config.yaml
num_hidden_layers: 22
hidden_size: 384
num_attention_heads: 3
num_key_value_heads: 1
head_dim: 128
intermediate_size: 1024
vocab_size: 8192
hidden_act: "swiglu"
norm: "rmsnorm"
norm_place: "pre"
norm_eps: 1e-06
positions: "learned+rope"
rope_theta: 10000.0
rope_fraction: 1.0
qk_norm: false
attn_scale: 0.0884
bias: "none"
tie_word_embeddings: false
parallel_block: false
init: "normal"
init_std_qkv: 0.0341
init_std_o: 0.0
init_std_up: 0.0341
init_std_down: 0.0
optimizer: "adamw"
learning_rate: 0.000968
beta1: 0.9
beta2: 0.95
weight_decay: 0.083
lr_head: 0.00466
max_grad_norm: 1.0
warmup_steps: 525
schedule: "wsd"
decay_fraction: 0.911
decay_shape: "linear"
final_lr_fraction: 0.0
batch_tokens: 65536
max_seq_len: 1024
doc_mask: false
train_tokens: 774400000
max_steps: 11817
dataset: "wikipedia_en"
MLP neurons of a small language model. Each row is named by its layer, matrix (down: output weights) and neuron, and shows model dimensions 192-319. Each number is 50 + 12 x the weight over its row's rms, rounded and kept within 0 to 99. A neuron's up and down rows have the sign that makes its largest values positive.
Before each neuron's rows, "fires before" lists the tokens most often just after its 100 highest values on Wikipedia text that the model never trained on.

fires before: "0", "9", "2", "1"
L13.down249:52 47 27 56 69 55 49 36 42 31 35 53 44 45 53 40 50 67 65 44 48 44 39 42 46 58 49 51 59 41 31 91 48 62 55 57 69 47 50 48 47 55 50 57 62 28 54 45 39 55 72 68 50 46 60 28 43 74 29 26 61 51 67 66 55 43 47 49 27 45 55 56 37 23 43 44 50 58 50 38 50 48 48 40 73 51 62 47 69 61 46 56 45 46 45 42 52 48 43 48 46 54 61 54 68 50 36 29 66 49 62 53 37 53 51 45 53 37 39 39 53 43 57 40 66 46 51 40

fires before: " |", ",", "1"
L13.down502:33 42 26 39 59 51 56 47 60 35 59 23 65 65 50 63 46 41 51 44 27 56 58 68 66 38 73 44 46 52 37 62 51 40 55 35 48 39 55 57 55 56 55 64 29 49 69 33 66 39 46 46 56 64 51 41 35 33 57 51 58 60 73 48 46 43 71 63 35 54 39 48 44 46 57 40 55 52 65 56 51 69 53 48 60 48 63 51 32 43 39 46 55 36 53 40 33 51 47 45 53 63 49 45 34 41 48 48 47 68 45 42 50 47 53 50 70 55 47 63 62 44 60 44 60 52 59 44

fires before: "0", "2"
L2.down222:54 69 65 48 40 49 59 40 27 52 43 58 55 80 61 68 46 53 46 61 78 52 40 45 59 26 53 68 63 24 56 37 59 45 47 46 55 31 63 49 52 35 49 61 37 37 58 54 45 52 62 56 68 70 48 45 52 38 52 44 46 34 47 42 89 39 51 74 67 33 64 44 45 38 43 39 78 55 68 41 46 68 47 48 70 43 31 39 60 52 70 45 40 38 55 32 63 52 46 44 61 50 63 77 69 65 40 31 43 37 55 55 42 64 47 41 52 34 54 73 50 43 62 71 60 55 46 54

fires before: "0", "5", "7", "1", "6"
L2.down598:39 46 52 53 58 59 59 56 54 43 57 63 51 63 59 65 52 74 65 50 92 29 54 65 65 40 66 42 31 49 43 57 48 63 52 45 59 27 56 45 48 54 53 43 45 54 32 58 49 45 67 82 48 32 52 53 46 54 35 34 50 46 79 67 65 39 58 60 38 42 35 52 68 52 62 49 54 39 71 65 44 56 61 36 60 34 52 44 45 43 49 34 48 47 55 44 66 40 50 37 58 39 36 36 45 69 43 41 47 26 58 38 31 50 64 37 29 34 42 44 49 31 60 38 46 84 48 47

fires before: "0"
L15.down490:50 48 54 54 54 26 48 59 60 59 64 55 50 49 71 51 64 55 55 50 54 36 47 41 41 15 46 83 45 48 51 50 61 64 61 53 78 45 57 40 41 65 38 62 64 56 58 46 34 34 61 78 31 43 73 53 56 40 34 51 40 51 62 54 60 45 60 61 63 34 67 49 36 55 43 61 36 69 46 57 45 55 48 44 63 31 62 28 35 48 58 59 36 45 36 41 47 48 47 48 49 45 64 62 54 50 48 40 52 46 56 28 24 31 43 56 52 53 46 45 37 41 55 47 64 48 32 64

fires before: " |", "0", "3", "9", "2"
L2.down631:62 54 38 35 55 45 21 45 55 38 55 48 67 44 45 54 56 66 43 41 51 60 39 58 44 64 42 51 34 51 47 47 57 38 47 58 54 35 46 59 55 58 53 44 20 51 34 47 41 42 53 99 46 48 47 50 51 48 30 63 65 59 31 41 49 44 60 59 52 54 57 50 48 39 61 53 68 24 31 41 50 56 50 67 53 40 60 62 52 50 59 61 53 54 22 60 67 37 76 33 54 52 58 68 46 38 55 40 45 54 54 39 52 46 44 48 31 56 61 48 73 46 43 63 57 40 45 31

fires before: "1", "0", "2", "4", "3", "5"
L6.down878:49 43 68 59 20 54 59 48 54 42 66 61 23 62 66 51 23 43 66 42 97 40 44 31 36 60 52 59 60 33 45 48 39 72 37 38 58 59 59 31 42 55 33 46 57 51 46 30 47 38 39 68 65 30 53 40 54 38 45 44 55 50 31 41 50 41 22 61 55 38 49 53 13 45 41 55 29 76 44 31 57 70 59 51 44 50 46 48 37 36 54 29 67 41 36 51 40 52 65 35 33 39 64 72 42 55 36 60 49 54 40 55 64 34 51 50 46 64 52 55 41 55 48 34 47 45 54 53

fires before: "0", " of", "6", "5", " p"
L13.down580:54 57 54 79 73 59 50 29 69 57 51 46 60 17 37 55 49 47 48 46 26 65 55 26 46 54 55 50 44 34 47 57 44 55 38 28 65 52 45 51 56 63 58 47 61 61 57 66 54 49 58 62 34 57 59 38 51 64 63 36 42 58 56 50 45 46 54 50 43 56 68 36 49 49 61 65 42 58 32 44 45 44 50 46 58 40 52 36 28 34 54 57 40 44 51 49 67 57 39 55 69 54 40 63 58 60 50 40 46 50 59 44 29 40 37 58 48 40 59 44 36 27 42 47 69 67 41 59

fires before: "1", "2", " ", " |"
L18.down683:37 56 27 38 57 52 66 58 60 29 28 38 40 51 64 57 44 35 37 44 53 40 65 48 66 66 53 28 56 57 48 56 67 46 47 52 56 60 47 58 38 69 78 68 42 72 44 49 69 61 48 99 67 71 37 45 42 59 50 45 63 62 41 60 48 46 59 68 66 50 63 42 69 55 40 51 67 59 55 45 40 51 44 38 34 52 40 59 40 61 34 51 47 47 40 56 75 44 62 48 51 37 21 44 42 41 53 49 35 62 51 45 31 41 35 54 66 53 46 88 60 34 42 54 65 58 54 47

fires before: "1", "0", "2"
L2.down571:55 40 59 50 32 61 52 41 40 51 64 72 43 51 75 43 64 46 29 39 61 53 34 42 56 58 67 42 64 43 35 55 63 52 37 57 56 59 37 47 64 64 41 83 57 42 55 38 52 42 52 72 62 62 38 43 65 32 52 45 39 62 36 36 37 43 47 23 60 53 54 43 82 24 41 57 33 33 36 59 39 31 48 34 59 69 39 37 55 44 56 42 52 41 41 41 59 81 70 69 44 35 35 40 49 49 61 61 40 52 41 38 39 38 56 53 50 53 49 70 51 56 25 43 46 39 57 52